From a checkpoint of a small transformer trained on Wikipedia.
Architecture: rotary positions, no biases in attention or MLP.
MLP neurons of a small language model. Each row is named by its layer, matrix (gate and up: input weights) and neuron, and shows model dimensions 240-335. Each number is 50 + 10 x the weight over its row's rms, rounded and kept within 0 to 99. A neuron's up and down rows have the sign that makes its largest values positive.
Before each neuron's rows, "fires after" lists the tokens most often just before its 100 highest values on Wikipedia text that the model never trained on.

fires after: "="
L3.gate1336:44 39 54 37 57 70 62 57 48 54 54 52 48 45 61 52 53 59 58 22 32 51 50 43 46 49 53 48 54 37 45 57 58 62 53 48 42 46 50 55 46 61 45 49 54 50 46 47 49 47 48 62 51 34 35 25 53 37 51 56 41 54 49 51 47 60 57 56 54 44 76 54 48 54 36 60 42 50 40 44 40 67 49 45 43 24 34 45 36 64 69 45 54 38 53 45
L3.up1336:64 43 47 57 51 53 39 60 62 69 29 58 37 67 47 47 60 65 48 51 51 42 51 67 53 35 35 73 40 38 33 33 40 55 66 61 53 69 30 48 45 54 50 51 46 39 53 58 54 46 41 57 38 73 39 48 52 59 40 60 34 45 53 51 39 22 47 50 52 42 55 64 32 43 61 61 47 59 43 57 41 45 52 59 33 49 29 46 48 34 64 34 62 46 53 43

fires after: ".", "\""
L3.gate461:61 68 49 41 54 46 45 30 61 47 61 55 56 53 53 65 65 31 46 31 53 52 49 63 37 51 51 31 67 56 49 53 62 38 47 49 45 49 55 45 47 65 53 71 36 59 46 43 59 51 41 51 40 49 54 65 53 37 52 53 57 40 50 46 34 47 51 65 41 27 51 47 57 43 46 37 36 58 35 50 39 49 61 58 55 45 42 56 48 53 46 39 60 46 58 47
L3.up461:41 39 60 46 52 58 37 60 55 45 50 59 57 50 77 57 48 46 56 50 57 42 73 53 39 44 56 60 62 43 47 67 62 45 59 62 46 53 35 39 66 23 63 35 44 40 57 49 50 42 58 41 41 53 59 41 52 54 58 49 58 56 42 46 59 56 42 53 42 43 53 44 52 43 65 45 48 49 46 58 58 51 57 55 49 41 51 62 65 41 53 45 52 57 34 52

fires after: "-", " (", " un", " ", " in", "\n"
L2.gate722:68 68 51 44 51 54 65 67 41 41 38 41 50 62 59 28 30 39 66 59 49 34 49 60 53 57 57 53 58 26 55 51 39 38 56 41 50 55 41 50 54 45 42 76 68 36 67 55 53 58 40 47 53 34 55 58 42 70 39 54 49 50 36 69 32 61 55 56 51 62 63 40 38 63 54 53 58 45 53 45 64 58 32 48 56 59 41 50 44 56 68 46 55 35 45 45
L2.up722:59 56 52 44 55 28 49 48 54 63 51 43 53 48 44 31 39 80 33 47 52 41 57 49 26 58 55 56 50 53 59 42 39 70 58 48 45 47 50 58 43 66 32 51 35 29 75 39 63 50 54 72 46 45 45 40 48 56 57 40 48 51 41 49 50 50 45 53 46 52 66 49 67 53 46 53 38 62 50 52 70 66 57 65 48 42 42 48 43 45 53 44 45 46 60 49

fires after: ".", "\""
L2.gate984:43 35 40 47 58 36 48 48 46 51 70 36 56 56 53 47 60 33 43 47 56 53 49 44 45 61 34 54 49 61 48 45 42 49 36 52 57 47 45 44 38 62 50 64 57 49 57 44 57 64 60 42 48 44 48 49 36 58 52 33 54 39 54 60 54 72 40 58 23 16 57 46 44 41 53 64 66 34 42 49 50 59 44 45 55 42 46 67 53 57 38 56 55 50 57 38
L2.up984:48 26 51 43 38 26 46 48 28 43 51 49 55 45 49 58 48 63 54 43 47 60 40 65 51 58 57 48 55 61 64 49 41 68 60 50 46 49 42 64 44 54 57 49 39 48 51 57 28 68 50 50 54 60 60 45 50 48 54 44 48 56 59 55 56 35 37 54 46 53 48 50 38 44 56 42 46 41 63 53 78 50 52 52 56 51 68 42 45 51 48 43 58 67 46 54

fires after: "  ", "=", " son"
L3.gate1091:61 39 58 64 50 43 54 28 62 59 59 40 59 57 80 53 58 52 40 37 59 68 41 53 40 55 50 56 58 45 53 61 57 42 37 42 52 38 44 48 46 67 46 51 64 60 67 71 48 40 54 57 57 36 45 47 39 41 49 50 34 23 60 51 43 66 65 48 35 46 56 54 55 51 50 51 54 44 58 44 54 59 59 55 36 45 49 53 49 48 55 65 47 61 47 64
L3.up1091:35 54 43 58 38 39 36 55 66 56 46 54 47 46 64 39 54 45 47 51 48 40 54 48 51 31 36 58 56 47 51 47 60 52 44 43 39 52 40 39 52 37 53 43 60 40 42 58 56 46 52 60 47 38 48 50 44 43 41 47 49 35 41 45 40 56 54 48 41 50 43 80 68 46 55 63 43 46 47 56 32 47 65 51 50 50 55 32 45 67 61 54 54 61 51 74

fires after: "-", " (", " \"", "."
L2.gate381:59 54 55 39 56 39 46 66 51 51 48 34 58 47 57 34 51 49 56 56 37 40 36 61 38 41 58 39 50 61 61 45 38 59 53 56 49 51 48 56 39 57 38 56 53 47 56 55 63 52 59 21 62 50 46 57 55 47 70 50 31 30 33 54 60 50 50 58 60 51 52 61 33 46 51 41 49 55 42 51 58 38 49 47 58 55 40 31 38 40 56 54 67 60 66 51
L2.up381:59 62 54 54 62 45 38 58 51 35 40 28 58 40 32 45 57 58 50 72 33 55 42 49 32 60 68 47 36 47 49 40 44 65 50 37 44 62 47 58 49 58 41 56 37 40 58 41 62 52 59 48 48 60 69 44 51 53 69 49 57 34 33 23 39 55 49 62 44 59 56 47 54 51 68 43 60 77 28 40 47 58 53 64 45 60 50 56 39 54 55 42 42 40 57 52

fires after: "'", ".", "s"
L3.gate1134:53 67 51 67 39 60 55 32 55 64 53 40 49 59 49 39 36 44 46 45 24 43 34 48 40 40 46 45 49 60 44 69 51 48 32 58 40 47 56 50 59 35 61 39 57 55 31 46 41 60 61 58 37 40 52 56 48 43 44 49 46 70 48 44 49 47 29 60 62 49 60 65 60 59 39 36 50 43 31 64 58 60 45 48 44 52 41 54 54 64 54 48 38 62 70 49
L3.up1134:68 34 57 46 53 56 36 35 59 51 51 57 40 47 54 48 52 56 57 62 55 53 62 50 54 59 61 34 54 53 59 67 61 42 64 53 44 59 63 55 46 59 49 47 47 43 51 48 41 49 64 63 48 45 39 55 49 56 65 59 46 40 63 73 33 54 34 57 46 45 54 53 54 55 55 44 47 64 24 57 53 52 60 36 58 50 67 35 51 68 45 62 44 50 39 34

fires after: "."
L3.gate1083:43 38 43 54 30 65 45 46 47 38 74 49 57 22 49 77 39 62 48 53 60 56 65 40 47 38 43 37 61 61 52 45 37 38 49 50 57 65 36 52 39 57 53 55 39 56 53 33 60 39 43 59 57 44 67 55 59 33 59 46 45 25 59 59 45 63 53 37 37 49 62 58 35 39 53 38 52 51 50 52 60 39 59 44 70 50 48 49 60 55 75 42 39 53 54 44
L3.up1083:57 52 48 40 54 50 30 45 44 35 49 57 53 48 55 59 39 35 43 53 40 34 53 44 55 59 40 51 53 53 40 46 41 40 62 46 30 57 34 54 68 54 53 46 48 33 59 40 62 53 49 67 70 54 66 37 59 38 65 42 57 41 54 44 65 66 54 40 44 41 68 40 33 57 48 40 37 44 51 40 46 53 47 52 44 45 53 49 62 36 52 55 55 41 44 83

fires after: ".", " |", "\""
L3.gate808:39 61 47 44 56 63 49 64 43 49 45 49 47 56 46 63 42 51 40 42 65 47 39 61 46 46 54 69 46 46 65 50 32 40 49 51 51 51 52 40 45 63 61 46 36 53 36 42 42 57 29 27 50 60 63 49 43 75 58 46 30 35 51 39 47 55 38 48 45 29 78 40 51 54 55 42 42 52 33 55 58 53 47 47 41 41 57 48 53 49 42 53 34 59 44 45
L3.up808:52 43 61 57 63 60 26 44 54 39 31 31 47 54 43 47 50 61 52 51 54 44 42 59 61 70 64 46 64 71 57 39 49 43 52 60 59 74 28 60 48 54 56 65 60 40 59 50 53 54 42 41 47 54 62 52 61 61 78 47 62 39 59 29 53 34 29 65 52 43 59 57 31 41 51 40 55 49 47 40 63 40 58 58 57 47 58 36 69 72 50 57 36 43 58 52

fires after: "\n\n"
L3.gate380:40 67 47 49 46 64 55 45 51 62 65 50 55 53 49 57 69 57 48 53 36 59 50 40 51 50 47 54 53 63 47 52 52 35 45 65 49 67 34 54 58 61 43 71 35 57 65 35 57 56 54 42 56 47 57 73 66 46 64 53 64 53 61 60 44 47 57 63 44 38 63 56 36 39 49 52 30 64 47 62 48 59 36 65 66 41 64 40 56 47 61 45 30 39 44 45
L3.up380:43 64 43 42 47 48 54 47 35 53 76 51 66 64 68 71 47 43 59 54 52 60 73 44 55 41 61 44 56 63 47 42 44 47 46 62 50 56 46 50 64 59 55 61 41 42 50 41 57 55 53 32 47 63 56 59 44 43 61 55 46 59 44 49 50 60 52 59 51 34 55 58 61 50 62 50 42 56 34 65 51 42 38 64 51 49 56 43 52 71 49 57 64 33 43 55

fires after: ".", ",", ":"
L2.gate1528:57 60 53 72 46 65 38 59 43 53 52 38 51 59 47 54 50 66 67 58 43 52 63 62 49 52 42 36 53 48 59 50 56 49 47 46 58 65 51 46 52 49 60 60 62 42 30 41 62 37 51 40 44 56 51 50 31 61 47 47 41 58 62 37 56 61 34 51 52 39 49 54 60 23 45 72 57 54 54 51 43 45 53 42 33 50 45 57 58 48 59 67 60 45 58 63
L2.up1528:40 50 62 53 51 42 42 63 62 56 37 44 51 44 60 55 42 52 60 53 74 48 48 54 45 48 66 45 69 58 70 53 50 59 62 25 54 63 40 46 44 54 55 46 60 48 50 59 42 61 58 48 61 44 41 34 71 56 53 38 47 61 63 51 57 62 41 64 67 36 48 38 57 50 53 61 41 44 51 49 48 48 53 33 45 49 58 57 43 54 44 42 51 44 52 65

fires after: "\n\n", "In", " On", " In", "On", "."
L3.gate737:50 57 49 49 64 49 58 44 55 47 43 56 61 50 52 55 50 37 56 49 47 28 58 39 55 50 54 49 49 46 75 29 60 67 45 47 43 36 38 36 49 59 32 48 58 43 45 40 44 61 59 34 52 55 38 49 66 61 48 36 58 60 35 32 53 51 59 47 43 27 59 61 39 48 57 51 46 57 46 60 55 60 51 53 60 40 52 50 48 55 67 54 50 50 53 52
L3.up737:65 64 38 57 67 50 64 50 47 22 62 49 57 71 36 45 48 52 49 62 61 53 48 69 44 56 38 58 55 47 55 21 45 58 40 56 49 50 41 57 64 55 38 52 43 38 48 53 67 58 55 46 52 48 50 37 31 72 70 53 57 58 54 67 61 44 74 58 51 48 52 53 47 30 35 44 44 44 53 70 50 52 42 43 57 40 54 57 41 42 72 46 43 54 48 31

fires after: ",", " that", " but", "."
L3.gate901:57 55 61 41 66 49 53 46 51 29 51 54 59 56 47 44 66 49 40 51 42 48 40 55 38 47 65 39 69 47 46 42 43 57 58 58 63 38 37 57 51 54 37 39 50 56 39 39 56 34 57 54 48 42 54 54 46 42 53 41 45 41 21 56 52 39 57 54 55 62 45 64 61 60 38 54 63 37 50 54 50 58 50 31 44 31 60 43 40 51 45 42 46 53 55 56
L3.up901:47 50 65 46 64 43 44 62 46 58 49 47 53 46 49 52 70 55 49 59 41 81 42 47 43 56 50 48 52 38 53 57 43 45 39 52 62 56 42 56 47 37 43 44 59 48 48 56 30 40 65 47 38 37 53 62 50 49 61 47 53 57 73 64 62 37 65 67 40 47 60 44 57 52 48 44 56 46 73 39 50 52 51 40 52 55 56 54 42 49 55 61 54 49 37 37

fires after: " |", ".", " 7", " 3", " 24"
L4.gate717:42 54 63 44 53 54 65 58 43 43 48 53 41 51 33 43 51 60 35 37 48 54 49 54 35 55 59 56 41 49 40 56 62 37 45 47 60 39 50 44 54 58 42 52 69 33 51 56 48 27 55 36 45 42 45 51 46 44 27 57 40 49 77 52 41 42 64 56 44 41 48 48 62 40 50 40 44 37 56 49 55 58 55 45 63 33 37 70 50 53 20 37 56 48 57 42
L4.up717:54 49 56 39 54 40 56 49 54 55 47 37 62 56 48 55 59 61 65 61 58 53 57 46 53 58 59 60 60 67 62 54 36 60 44 60 74 63 65 47 50 61 68 37 41 44 57 62 60 51 67 60 49 46 34 48 63 34 39 43 35 49 44 41 45 70 50 38 50 43 53 41 50 46 40 56 63 58 70 54 55 32 61 63 44 53 46 39 65 60 52 23 52 64 52 65

fires after: " |", ")", "|", "\n\n", "."
L3.gate606:47 29 25 57 51 41 43 63 56 50 66 43 57 57 39 75 53 68 59 43 58 50 55 45 48 49 45 45 45 62 42 38 46 37 52 51 60 57 18 62 65 58 35 49 45 51 65 52 62 54 37 48 58 38 36 53 75 69 67 44 57 60 64 35 40 53 47 61 43 59 62 62 58 55 52 61 48 50 36 53 55 60 48 53 56 37 36 43 39 28 59 36 57 42 59 57
L3.up606:35 49 23 48 37 53 60 71 34 70 62 54 55 50 37 73 39 46 53 54 63 57 61 33 47 57 48 37 57 48 41 45 51 34 38 42 60 42 29 48 59 65 40 60 42 54 65 45 51 43 43 41 49 38 41 51 61 59 49 48 53 62 49 51 62 55 68 52 58 43 57 52 51 57 54 49 54 69 30 52 56 59 53 52 59 34 56 50 46 32 59 44 52 47 44 59

fires after: "\n", "=", ")"
L3.gate924:44 37 55 47 41 55 72 55 40 45 47 39 56 35 48 49 43 65 53 34 60 49 45 56 51 56 37 54 42 60 30 39 45 41 29 50 52 63 40 61 54 57 43 52 49 35 52 53 57 36 42 47 30 66 54 50 45 39 40 39 41 48 49 57 66 55 43 57 37 59 70 37 37 47 37 63 37 60 48 43 42 64 49 64 49 49 53 50 33 53 59 39 31 56 53 59
L3.up924:35 38 41 48 53 50 51 60 31 62 59 42 56 41 43 48 47 36 62 47 54 59 37 50 53 43 55 67 58 48 52 48 56 36 41 63 43 52 36 76 63 69 47 31 50 44 40 66 44 40 50 48 56 50 30 47 57 60 43 58 50 44 42 47 66 40 41 50 58 38 66 49 50 42 35 53 51 65 44 54 57 60 41 45 53 49 42 44 39 55 72 43 33 49 61 48

fires after: "-", " (", " \"", "de", "H"
L2.gate497:59 60 48 57 56 48 61 55 69 60 48 69 42 49 48 47 47 55 72 39 49 50 43 51 43 49 44 57 69 58 73 39 54 38 33 52 46 56 49 42 47 66 41 48 50 56 59 58 28 58 41 46 43 42 41 35 55 51 61 68 29 53 31 42 32 51 35 56 53 69 40 41 28 57 50 52 52 49 48 62 54 57 67 65 50 62 25 53 46 43 51 50 61 60 50 59
L2.up497:38 54 41 42 56 54 34 32 48 39 38 55 65 64 39 30 46 55 44 42 44 42 44 45 44 49 59 47 60 36 42 48 37 49 53 54 39 48 53 48 70 58 64 63 41 40 45 60 54 54 46 45 63 54 50 54 50 41 48 37 46 47 37 45 44 49 27 41 47 69 67 35 43 61 51 43 31 55 53 49 47 45 55 56 54 42 50 58 48 39 43 67 65 54 48 62

fires after: ".", " a", " $", " about", " an"
L2.gate341:40 55 63 58 47 51 37 62 58 56 43 51 47 46 31 36 57 50 44 54 60 61 43 51 55 55 53 50 54 34 69 63 43 43 40 51 69 69 45 53 65 70 48 53 57 51 43 55 58 47 44 56 52 59 53 39 44 47 48 61 36 50 54 62 41 55 53 57 41 34 32 58 63 36 59 39 36 48 42 64 49 47 59 54 44 53 68 51 65 58 51 49 46 71 48 49
L2.up341:55 50 41 46 49 49 60 61 52 60 50 51 62 38 49 35 47 39 37 69 62 70 47 59 64 37 66 54 44 68 46 62 58 38 50 54 44 55 44 46 51 69 36 39 57 50 48 52 49 53 66 43 59 47 62 46 62 48 31 58 53 50 36 37 54 49 73 58 58 42 29 58 47 34 55 52 57 35 59 53 53 68 55 64 40 65 55 51 65 52 47 58 51 51 47 46

fires after: ".", " |", "|", "\""
L3.gate548:67 43 52 49 60 42 38 57 64 50 49 47 60 52 39 36 48 57 54 33 46 65 45 43 40 57 35 56 68 55 58 57 54 35 49 50 47 64 45 49 61 42 51 45 47 71 40 47 53 62 47 51 55 56 54 36 41 55 37 54 50 34 38 55 54 38 48 52 49 33 48 60 64 32 44 50 31 42 56 60 57 61 43 53 57 57 47 54 65 39 56 37 49 70 46 33
L3.up548:66 68 42 45 56 57 59 46 33 57 53 43 61 59 54 46 49 49 51 53 43 41 57 55 62 34 72 52 42 42 58 17 60 57 48 44 52 45 49 57 49 51 47 39 57 42 52 38 51 50 51 50 53 48 51 49 55 50 53 50 47 61 56 52 58 56 56 39 62 56 65 38 31 45 53 56 49 56 44 37 38 41 59 65 57 41 59 52 28 57 35 59 44 47 41 63

fires after: "'", " opp", " des", " Dan", " j", " Hun"
L2.gate1454:50 61 61 58 47 61 41 37 36 44 67 51 56 73 55 49 56 44 58 45 45 63 50 75 46 52 44 66 56 46 46 61 57 62 57 50 42 49 58 55 57 46 66 40 57 48 41 42 54 64 57 53 46 60 54 54 64 42 50 40 49 58 38 51 54 51 47 48 49 44 59 62 54 64 59 51 71 56 47 57 37 59 51 60 27 48 45 50 46 22 49 71 50 35 54 61
L2.up1454:51 30 50 56 65 50 47 56 54 38 64 51 43 33 42 68 32 53 68 50 49 64 56 40 44 41 56 64 57 41 41 51 46 49 41 54 67 64 60 45 58 53 51 56 44 49 52 42 45 42 46 53 32 43 51 48 41 40 67 49 40 41 43 48 44 42 47 50 63 39 40 61 49 64 46 49 39 52 38 63 39 59 47 50 44 37 53 45 51 51 48 47 35 55 29 54

fires after: "\n", ".", ")", " University"
L3.gate1357:57 62 48 60 59 44 68 46 28 53 60 52 70 48 47 51 65 57 62 39 50 53 35 57 36 47 54 39 63 51 54 44 49 41 40 43 48 42 61 43 44 57 48 60 47 51 48 26 50 40 52 60 52 43 48 45 47 44 52 43 43 44 47 60 36 45 49 49 54 45 53 49 52 47 54 63 42 47 25 39 56 58 58 31 42 39 54 54 47 67 70 58 41 41 53 48
L3.up1357:57 47 41 57 48 42 47 40 48 47 45 45 57 31 43 51 50 46 45 38 49 61 59 41 51 60 42 46 63 36 71 63 46 51 50 49 50 63 60 46 49 51 51 38 45 60 42 54 31 65 51 39 45 47 62 47 57 44 49 59 32 41 44 72 58 38 53 57 53 68 40 55 39 51 56 53 45 70 32 61 55 30 60 50 49 59 35 35 49 75 54 44 75 43 41 55

fires after: ".", " |", ")", "|"
L3.gate965:48 41 49 47 47 56 41 57 32 41 60 29 55 59 49 61 48 49 42 53 58 52 52 39 59 48 61 53 58 48 64 44 48 53 49 54 53 43 38 36 40 64 60 58 38 51 53 52 59 42 44 64 41 51 67 50 64 63 58 52 44 48 44 58 54 71 51 52 53 54 72 60 35 53 57 48 40 41 44 56 67 58 40 68 63 44 53 55 57 36 43 50 43 41 59 52
L3.up965:56 48 25 38 60 20 19 46 54 53 53 54 50 56 47 55 51 53 55 47 65 43 38 46 47 62 36 61 58 57 58 44 48 43 58 56 52 42 35 56 45 68 61 50 47 51 61 50 42 59 34 40 49 60 58 56 54 60 61 42 49 66 62 70 48 60 36 63 35 30 57 35 70 44 61 47 62 27 60 51 63 77 47 58 45 44 44 56 52 52 46 45 60 52 58 55

fires after: "."
L3.gate1143:56 57 53 45 43 44 51 50 38 58 67 50 63 64 45 45 62 53 48 51 54 49 60 44 64 65 55 59 49 51 52 47 38 61 27 58 39 44 53 45 59 45 46 52 54 39 41 29 36 50 41 57 66 61 60 54 55 52 41 35 53 58 58 57 49 77 44 51 47 36 62 56 48 48 53 52 65 55 40 47 44 61 64 40 44 56 48 49 58 75 61 67 58 55 50 66
L3.up1143:57 57 47 40 23 54 43 61 40 55 43 69 55 54 58 50 58 58 49 48 55 63 49 63 51 57 57 63 64 63 47 42 51 43 46 36 55 46 52 54 49 55 52 47 45 53 46 62 28 62 58 42 52 32 47 60 42 42 59 48 60 56 41 60 53 55 50 52 65 58 48 47 49 43 39 54 48 51 61 63 46 72 61 65 47 52 49 48 62 34 59 60 57 63 56 57

fires after: ".", "\""
L3.gate976:46 45 31 41 53 54 50 71 34 44 52 44 46 41 43 55 41 51 51 28 55 38 48 30 34 57 54 60 46 47 54 50 60 43 60 59 65 52 39 40 48 65 61 81 44 47 38 55 55 39 37 63 47 45 54 49 42 56 54 49 42 46 55 48 52 53 52 65 55 34 78 44 54 42 74 44 57 40 47 33 67 59 69 49 59 47 48 60 46 59 48 49 59 56 53 34
L3.up976:69 48 40 37 45 30 25 50 53 41 58 69 57 41 62 51 25 58 46 53 56 47 53 53 49 57 58 39 62 55 49 40 37 43 54 60 56 56 39 54 34 51 46 47 59 48 53 48 41 56 53 48 45 56 60 56 44 64 68 57 44 46 48 62 62 57 21 48 47 41 67 57 41 32 52 46 46 34 70 41 66 55 42 58 53 51 52 52 65 38 42 32 66 55 41 53

fires after: ",", "."
L4.gate428:44 43 45 56 53 25 35 54 62 51 31 37 56 62 41 50 48 49 44 28 38 41 41 49 50 59 71 67 57 58 53 46 51 36 56 48 69 48 49 49 53 58 41 53 53 66 56 23 37 41 57 50 44 45 60 33 41 35 49 51 41 51 45 51 37 54 57 42 43 42 65 39 45 37 47 38 38 41 60 54 65 53 64 36 41 43 48 48 32 71 29 49 46 42 51 58
L4.up428:71 83 74 61 55 57 48 58 46 40 44 42 59 38 39 46 51 57 49 43 38 43 41 60 51 48 60 50 38 53 43 35 45 51 42 65 47 66 51 53 47 52 53 43 50 58 59 52 56 57 48 43 44 48 52 42 58 58 39 38 50 36 45 61 47 54 55 61 53 33 64 39 56 49 42 40 37 45 65 43 55 46 52 43 47 38 34 41 45 67 49 48 47 52 51 51

fires after: "\n\n"
L3.gate699:35 43 37 49 41 61 27 52 30 60 71 36 68 70 39 57 51 47 52 42 55 54 56 47 63 37 66 49 47 63 52 45 52 44 40 37 46 72 25 51 58 74 43 55 44 61 49 41 58 45 50 50 61 55 59 49 57 54 51 58 50 41 52 54 49 38 45 53 43 46 68 39 46 35 47 42 48 65 21 63 72 51 44 55 69 40 57 64 59 48 63 45 50 57 54 60
L3.up699:33 53 28 39 38 39 51 53 25 58 69 44 62 64 47 62 39 42 59 56 62 49 50 37 51 42 64 44 52 48 39 49 59 66 43 49 53 69 33 56 60 64 40 49 51 46 47 40 47 44 46 43 61 48 67 63 52 58 44 55 54 50 63 53 60 44 39 52 49 33 70 43 45 40 44 37 50 57 46 60 72 42 44 60 62 37 52 68 54 47 57 42 52 56 41 66

fires after: "-", " (", "{", "/"
L2.gate1375:49 52 41 45 64 69 70 47 53 51 55 41 57 56 18 48 45 57 52 57 35 44 58 35 56 60 37 53 40 33 49 36 49 44 51 22 54 61 53 43 52 55 44 42 60 55 58 52 47 51 59 54 53 36 52 52 50 55 51 37 49 44 48 42 36 42 45 64 55 63 47 36 35 59 56 50 36 39 48 54 53 54 58 43 46 57 43 47 56 46 43 61 37 38 47 53
L2.up1375:36 54 53 52 42 59 48 64 47 52 41 45 49 53 45 51 40 64 50 36 53 48 42 53 48 61 36 53 45 51 49 63 49 52 42 53 27 49 63 45 39 43 50 53 48 34 56 66 34 50 44 32 34 47 62 45 55 55 59 47 53 32 43 33 46 65 42 53 48 47 66 63 59 58 40 43 48 49 51 52 45 65 47 52 47 59 44 44 68 52 50 65 50 43 53 48

fires after: "\n\n", "|", " |", ")"
L2.gate862:33 54 32 43 49 59 52 70 34 55 67 49 65 54 44 59 53 48 52 44 68 50 59 31 56 41 64 51 53 60 43 35 61 48 44 59 44 65 11 49 66 72 39 52 49 54 64 42 50 45 40 44 58 55 68 52 56 43 62 65 62 50 58 55 55 51 43 39 55 32 80 39 31 46 46 37 34 59 31 59 69 57 44 49 69 35 47 58 55 56 62 43 46 56 51 59
L2.up862:46 50 28 58 49 36 60 59 51 49 73 57 57 63 58 50 33 55 53 55 65 37 59 38 49 47 60 56 53 51 46 45 55 68 46 58 46 56 45 56 65 47 40 54 54 45 50 34 44 46 44 41 68 52 63 59 42 63 54 60 51 57 46 47 66 66 48 38 62 30 81 37 38 37 46 54 47 63 61 52 61 54 37 56 49 45 49 73 50 53 43 47 38 51 53 56

fires after: "\n\n", ".", " |"
L3.gate450:35 40 37 42 51 50 54 30 48 42 63 52 60 63 51 69 43 50 56 48 46 52 59 66 56 54 57 55 41 57 52 56 71 60 51 63 50 68 56 59 69 62 45 64 39 65 54 42 59 68 45 68 51 46 58 54 57 35 54 48 62 50 49 73 51 37 55 38 40 33 53 66 48 56 44 33 49 35 42 68 52 47 35 55 61 48 49 53 45 33 55 48 56 55 52 59
L3.up450:43 65 46 49 45 53 49 42 42 51 52 32 69 68 30 59 54 62 62 40 44 48 42 71 55 54 42 63 55 57 41 33 64 41 57 46 61 76 52 50 57 63 37 63 40 61 54 52 45 44 52 59 55 72 48 52 64 54 49 51 43 43 64 54 59 37 73 52 61 53 56 59 51 56 74 44 49 49 58 55 50 48 55 68 43 47 63 53 66 48 56 40 43 53 51 57

fires after: "\n\n"
L2.gate258:61 47 44 45 45 30 46 37 53 51 62 63 46 54 45 60 53 45 45 81 48 56 73 40 52 39 44 38 50 60 48 31 43 37 30 65 50 56 50 48 42 34 54 61 41 48 51 47 52 65 49 53 55 45 39 56 56 47 68 77 70 54 55 32 49 55 52 55 56 53 55 63 38 51 43 56 64 44 55 56 48 55 38 64 56 61 52 56 57 38 51 58 48 28 51 44
L2.up258:25 68 41 38 69 72 37 48 63 43 61 51 63 56 63 53 34 45 61 40 55 48 40 49 45 63 52 44 50 67 54 56 58 44 51 39 58 63 39 56 37 43 45 38 57 29 53 54 53 44 50 41 39 64 35 43 47 51 36 60 39 55 56 49 64 47 57 41 60 47 48 42 49 60 51 43 48 41 60 49 38 48 49 60 49 39 53 58 69 74 37 54 57 44 60 52

fires after: ".", "\n\n", "="
L2.gate87:45 57 39 56 52 52 30 57 34 65 62 52 63 61 64 56 54 27 76 57 37 36 59 54 53 61 77 58 55 53 50 48 58 55 50 37 51 67 54 57 64 46 57 60 55 46 49 49 35 72 56 41 52 56 68 37 46 50 59 31 49 29 50 58 38 57 57 45 67 49 57 43 57 34 47 44 38 37 57 63 48 50 51 53 54 58 46 43 58 47 61 48 34 50 51 62
L2.up87:60 62 48 42 54 65 54 42 44 43 51 40 62 54 49 39 45 50 43 47 57 45 46 53 47 41 48 42 45 48 61 44 46 40 56 45 43 61 55 53 49 59 39 71 54 36 48 44 44 40 38 46 61 38 56 58 31 44 49 40 41 62 55 46 44 55 61 59 57 34 52 44 53 56 50 36 46 53 54 36 54 56 54 43 64 68 36 35 42 47 50 50 56 58 51 60

fires after: ".", ",", ";", " ="
L3.gate499:50 45 49 43 59 69 57 54 38 43 53 67 57 68 55 31 64 51 48 39 49 46 30 56 49 61 46 60 63 61 67 54 57 49 52 64 46 35 49 52 45 38 52 47 50 39 16 53 45 61 38 46 34 50 44 38 39 56 49 72 49 43 43 60 63 47 39 47 49 53 44 58 58 51 49 72 64 53 45 49 47 65 33 32 23 51 80 45 55 54 43 42 39 51 48 32
L3.up499:49 56 57 51 41 38 59 49 63 46 58 82 52 66 54 59 62 65 40 63 44 51 41 45 40 54 55 58 57 42 65 48 54 49 36 48 58 39 67 56 56 49 54 45 35 48 46 57 46 52 47 49 40 50 43 43 46 54 60 40 40 68 56 62 66 54 63 33 37 62 45 66 55 59 53 41 53 76 60 38 56 57 52 56 36 42 53 41 53 57 55 60 47 45 63 70